{
  "num_hidden_layers": 12,
  "head_dim": 128,
  "norm": "rmsnorm",
  "norm_eps": 1e-05,
  "positions": "rope",
  "rope_fraction": 1.0,
  "bias": "none",
  "tie_word_embeddings": false,
  "init": "normal",
  "init_std_o": 0.00548,
  "warmup_steps": 376,
  "decay_fraction": 0.294,
  "decay_shape": "linear"
}
MLP neurons of a small language model. Each row is named by its layer, matrix (down: output weights) and neuron, and shows model dimensions 128-255. Each number is 500 + 40 x the weight over its row's rms, rounded and kept within 0 to 999. Numbers have three digits each. A neuron's up and down rows have the sign that makes its largest values positive.
A block is one neuron, or neurons of one layer that tend to fire together. After each block is what it responds to, as a language model described it from the Wikipedia text at the highest values.

L6.down417:513496482516509571507519502531508432446460547537516520514457444469561437578556477521475624462468519491494501500507560536490442577438536473531476470524462409546510493522559489507443515462461493503495457565521572538515491445517469468463456471495565483475541565437527489472505493446508556534473509446514536493547473457503459533492530546523435505485513484515502478596504524472493455520450
Responds to: Continuation after period or fragment

L3.down53:495461512509544485550550562538504470459546515542487487527564560469497481480619501507459543527549435526480497536515492418531611458450530545583467560484507527445503465502453511491526519611515528505526548448526472456483460528514513481558456449489503539565549497445519470467465529502497496514462446544438545497405459521483480493515499519487548450479463454581517520503494602459504411532524
L3.down61:465486491486464521519467504530557507515529564468516484461474496437535494516530522555486511491583495544508456519595553462474423539531496506540544516517482533508472582549515485514486470467542490528427492502522531447514484481486535444454499413582421511479559408444524430482451516526491504469428504501561476500494551493536438438522515504486509507506502456526433481501531420453508427490507
L3.down87:448458518528484433461576542548488631524441508413424525511538512490485523526481526483509504500520575505501393510522480462512506480439519504506461502552454542515515498523508526501509489468504544533427441431556492495474541532460555431474464538420452567480462446601558479553580497561581523530533506505510512475514520568526443482553432445553514573521472476471491517434524488500495553493533
L3.down113:503430494492531526577552562450516594554510463533591488494482507468468388511480460478554512479531503550503547490470478497582482500447511506513433489522492637520566548519455560488518505541517544501533500503420506555496518531467519536552496467507507532548464442549520490505492495481495555522505542530577512508572475519510492500463547551486540522529503530480566493488488539475552470537477
L3.down145:516501547514526453459428428515489535556552546450565483528491572432487508552495541525518547517551478505433528488503504513526519443518449524574484483560553600521567458509498488489458450444445533661471443528536488494498436477504514453488467513506458437494561429414518487465495484481508481537436449496553523492549505554581498511493506525478503552487493489479580533487518525465495565565510
L3.down185:560489404552502515460533541528452490478504512479484514523475578576524544511504490484472489499546487500461470518508504479585426470504511504493489506472483572496475504452478493516529484459471515483422502501434540526505495462547543453484512473509516453493539538422503447458480514453458461458550467471498511543420594523458497488563474501463529395427501491491471513476429517563529467447483
L3.down188:529463495499463483515491561537587558493494454530490540538496536481492520455481520576501467566476462533482516531513495449544523456521480514390551540444507692562527477522519496478502509536505508583528431409431463480485421465466491483509492505483452516507429444591480524526567509476498556571409521483486483465445554523421487508473535484481464465498487498551478441436492459560482456475510
L3.down219:485516536504547465419545507517454609530437570487514516445473505534498519521488571512432481471484466501528497533474484507458446457463493479526501508530506738506489535513506526524581448513478543481477513484524500508462497554518542472488504495539536514533501423484434488475468540488524528522471539479482531565506454505489557501526514495538450527489568527495481517509500478491466484539469
L3.down321:452544515528540483448451530571423543453475432488517528475455529453468538515503517454449485537542490461516417485371463520482472501509573487567538517501530591409442506511442466519533492543550529495496509457487391474501496547531478493472455531495458492573424480467495467510551541447518493506586529587529535513534528503513415531493455492447502501464508562502498465512490488528503432511559
L3.down350:474467481484517474481505525477467609493509495543532511470548513512536489510430455535503486557512478450440510519560470490413560485484468494464532476497526763555519512530480524510459479527520545549434462456420513501489373495513441515480433516437505537528464437452515500497464484485506499488532500456530433498458539473430478530550515477474502514517514496559522528486465504477502489423523
L3.down366:505483527558478551457536443505420584476534481468574508450466516467501507513456505497458518562538453493513490529508512538522520511504474428454514473527500711539547496531439526450521515469501461482515581461499522516457485514478427499484494468485493451514440456579507601507558438507427535474458468516499488451499451437482540531521455586557474513523559451459539473461489482533480572458548
L3.down383:495446428446559541546475498560543610476412500465572526503500523496543521540405537556481525443522489519495474508517522430476512520516471495576468492574510650485534509528532548507469462515537577576504470493541475528429508550496501503443477502507469478507541370556507525508531570394502474498508454427579534509479493474500458537548507504480472508473485475510491534522504545450540511479513
L3.down418:502537526513561496484536465511467516513488511437525472487488481533498453465448566457504481527577521418495451510480525476486492494513485480491470478577467615486487551570485521477464485495447465489510505502408551448459429573503528474487468507475470460523482453479373438480461562454501506539534489445488476475530528503488566497536533533548484459472502523526466475487542380502468517469505
L3.down426:540476476572558448498492500531537511436513480481461491436498421441502485490517575463464487516466495491527596496528507439552517504540476535501534509505538595536556528521530492572530381533482482470606504561510563449473494552535452499486533529474452482440462558425536500495505473550523456503516495476544517507481488454508537543481529505508551446488518503546458486603496479457497502478532
L3.down451:488459542444443486546562533424449488470507447535500505551490485615501496528510561510442501504476553476441538543464485584613521511488490479484539530506455457474493454474494531577484489487488522526593551565473469439527461508527454495477544513567484498483518526525517588480509542473475487538508498480567534545568459506488546481471426472507569531551538592575527538498535522542512489542553
L3.down464:502501565538537511431471457490403499502500512512460509432484544579500495554522509479484503491478509530573542500464483479520523454516456525477460503474482520489466475523533495559399485474573517441460427469490507486426503511487470505513515493517485539475490452476490468458571557503499531487524533511532544523535598488431466515461487485499551562511483475509537482424458444460491538466495
Responds to: Mid-name word pieces

L2.down4:520456486520535559446477513466492518535508515424583467572531498513482467466509534516588510554501523532483521460557493437525497506539537594494561452474475398484445430497465541551505502490463479574454415500489479512448381546469446482480450481497554547434478528464445577491491488543496474525459471476521523495484500496439533421504515505499563485507466428530427386535584526526466484518495
L2.down282:500506465487535482467501452514490437562511530519506505583600488516522497498535472559469513500458458571527516501450495493559451470515398541513474477495549516521480439591534531445455530514542493495432491475539477488517495548535511485497458480438574499639468544497420522540507516512562556469445456530476550536462499490531530456521528495524553523462511491495508430472532458445520524511511
L2.down472:501508499534471503521434510470541465542539505471597490554554528463472521455584514512514518472502527458534475546448520458535521491544524479407436538522484488555572469400520479499460538545443483506489544486521548516464501491577519516531575523501477468546537579440506451561419462448499469485535541524539534573526533478596586492482512539469510491477574470518543479497493494468543550519572
L2.down566:443504508488467504515442506528546596477467493454594561445423441491529611479487430478492549453491463445503498573444529496442527492598490448540505527531501607423500481517511569521481509479542458584497473480483495493497448566500477514518536511468482519457535542541489465561561555500535468533486532585493479510555488497500533539530536495556543430477489504483517505491464470488512493511516
Responds to: Word-completing suffix pieces

L2.down43:582500423494494544473542506585403518499575539449453503461513560515465480517452434500461468498499555496488501496558526478439527455481519490452482528448536502518473475477532549469479525452472504575444495478454496543553529525546498467543538474480439455508485548429534529491505484450521509439511529474482477504478497423491504518476584494592503529500491466497502610473499509472418406475514
L2.down458:450486552486558500514489477604519592516501487479522535475530493499514513549541434507474506626452470491497563467522543495452414561545439469450478439483556601453454504567521526527532497485539507554553461535520551448436490534493412488549464524467554444471524532397537520445570481527487505469484473516476540491555496519488484503557478505478432479515467441532485480480480532544432483513515
L2.down538:441463513552563508462506501441491538439553452471412556471543456490551485462503490488482510507567503486517421560531519529554513492516491488524432492517517539504549518509476513428510454414444549484474535466485526570508465446521492433464529464483533536541521543500552500499580466439534491449473462448508549531545540509436415531460536525541553462541556535609484480488473535510587501452523
L2.down642:508500517515500512459483482559569601518497473459466489509504554497461467481513495519491548577527503461474497515538488435525469549561498512485524457534451680519501465561459498531516545463506471561486583453501511550430475578439518461532468515511497497493511458461513583562554546534470590531528516460548552539481460466441524477507533482495487444507484452450477504484509475462516546539533
Responds to: Final name-word pieces

L3.down31:425517445562529480492481522451485421535532463487471492513418503522460533549486519486502460463525494504514479478440478487504545524569496450489481472458490544504511514472548453493520528495489461498515511475503501538481523451442451479499459521502436451519572488514538528494562437474440439470505546509530504559572461519523523518561503517527481366470501496521512500454495491571623566502464
L3.down227:579492502462468448544613527507495523456495479474545488502471517480509428517566471547544435570460526519504537475501538548495465504529479429517475516530460553488476513464582475563425532518445450531523494491460458550504565555546465550509517485497498550538526476492494485537465481595503427489563548584505437526547498539492446566520509502501474459449499518447478491544514448567515525521487
L3.down253:559480575496489463567534553421491468574483592480415551513455550489461505464436507489496422460441473461450475569453481558554511472474495492482486539526544504492542480426487551517503467488483504507484451485526442506571481532492527520433446462504481443499504447540495462439505527441460538552443519504485493543560519435480581516483530494575484509473561481460474468494518559597569464496477
L3.down272:509510444447525459541478474496511493436498520473579511439511453528476502519529454561507498418438489386499477464504505527500487462572441450521522481528485572471478565462481510530525433514526520530514487511519567514491475504564468569433432503473483506497505452467552461547512521511478492449524440469501564457515511475501537494511477422481535501520527476455451570456435479549494505581499
L3.down283:472544575510483529528547487575528418495551566409555475476523466396522466439432547504459450512472489398525526503511521514513493546400479545491550479478479546499477453410498501476517495554520519439440451528462490484510472514493438550504447476532503517459455424473458587469453484431495554486472532446551453505502475474490470475476534500542509460541555436583440496427490477527480487530591
L3.down298:472454588510522474588583462489539456573454487512534508556571509518525542473495506469515532528491465411498556550484484508484484485564516455465448545556550557512449456503525485449477481551483481461445599519486497571468446507530519535533491500535481516556489537459508497520446524513452448493530457519438527485478481437466455490465493474435502451468471476611590510562437469526445518503573
L3.down300:557401517534451525566507505524481511498505481428596532491482548509547488501506483503498568464517470513455512519499545561498483491446459501496578514431446748573491530517488462521535497473476582374518526484502522456471434524550512528486543505456543497466537461511500497483502520575513496542494505452536526515502478545462470457527482502479476512468524495526459513518424550524533479462528
L3.down308:494487602484538509568505497562527607527513491517489568466457502453471513488501452484464454550535408495484556486531538502462484543543514518557521469543461625512462573491482520411523506478493526556513438497505571598491558454474435512501530493493503507487492530479490466511472521520474459513490562430509458472471536490450534548530496501443463473497562529521501545536471517456424503470504
L3.down319:548502505524598450494472517472515461524477511431490517525526494459479457550449492523436545476503509463499514536498415548517497517522391504516544577408510539467486513445552555557481556574466476499511494483428539497522457452498490408485468475456484494530487508490601455551472487546501480466538377528542508546495523502532393543410487504511534487494473432542440433457521439565509502480568
L3.down423:475513542457560527436531490542517477501519478481468507591471461473459455559534497543538450495536528452508469436513448392481575479439450479496534514573506387467471502455538527575516443430424548546474530507554503527478501543490546496486524526427529464533550457581538491531397485454467444455511506452493505444517485457513492487489506509496525456407478527454493550443536536528459497473422
L3.down438:510471472529509514478496516529522570585520521495525527456490536481517554521436504509485491591457487517428469522540441484504492516467460472486491463505467816500512460529469516506489540468488553512489524497463473461526484519537430447449473492486463456483437388513508532514583471507434530483441501500495488467483473483476523456540468530570492513496519524531492433433431458519498478439485
L3.down440:446501524536483516493491514487429514490518465484550555573441473461459527434488559420518443514423419467554448531501539436474448485486549532557535502506458546479451571429543485507497509516545488433472509510533425451538464487459468556479491587540557493431438430486577474593477554497460510455485555510494454480536476518473530486488538492560458520543556491459499521471485536456431495504535
L3.down551:534516483541556495535499500552501576464522536462503548483490548497525554549415542523498467567483545530452467504530467506472503561499496506487508430476480827510515547531494502517488512455459506443520483475470469479475523471523495507445476515472443467477444407517497499523597476548444536505457499527475494451486414493484524481581532526550486535510514479513446461491401539534532481504478
L3.down604:508550539507529489516529505469465495443556474548601478479480521486486535532538471573445475491455568476482558536460480458589486496539502465461508513524506673575440478496487478490509528507508491504523538530424527500482535493506552467436443476506562582595508410454504522458544544464433454515519495476517496429502495471492521489520457498491418470468494491503441435511385522479523500506494
L3.down614:464481529451485505539580471495476502520510477535508547567521437567456456456491486491505516472497439456530445473533516489503476542549478516439454560488403522535502511536502439543579516501586483505531495526548469417488463455505602519512565558515534480504516598538543474567350476518478510535569447486460535518536537456495508535480552520544525519483530466569510501538405429490441503526554
L3.down653:438410581496575487511546436469519554436541488461578482467415482508479529465483515529464465460548436454548475482473503489515564527511495467524537575556551480467479495497493521519393483554503484514496444485557565525556522589555466503514486572524484551506544504460563514521441557499457412508476513493568497472583508501573516472520484491533559512477496529482542530545504527487503567515487
Responds to: Degree adverb suffixes and decimals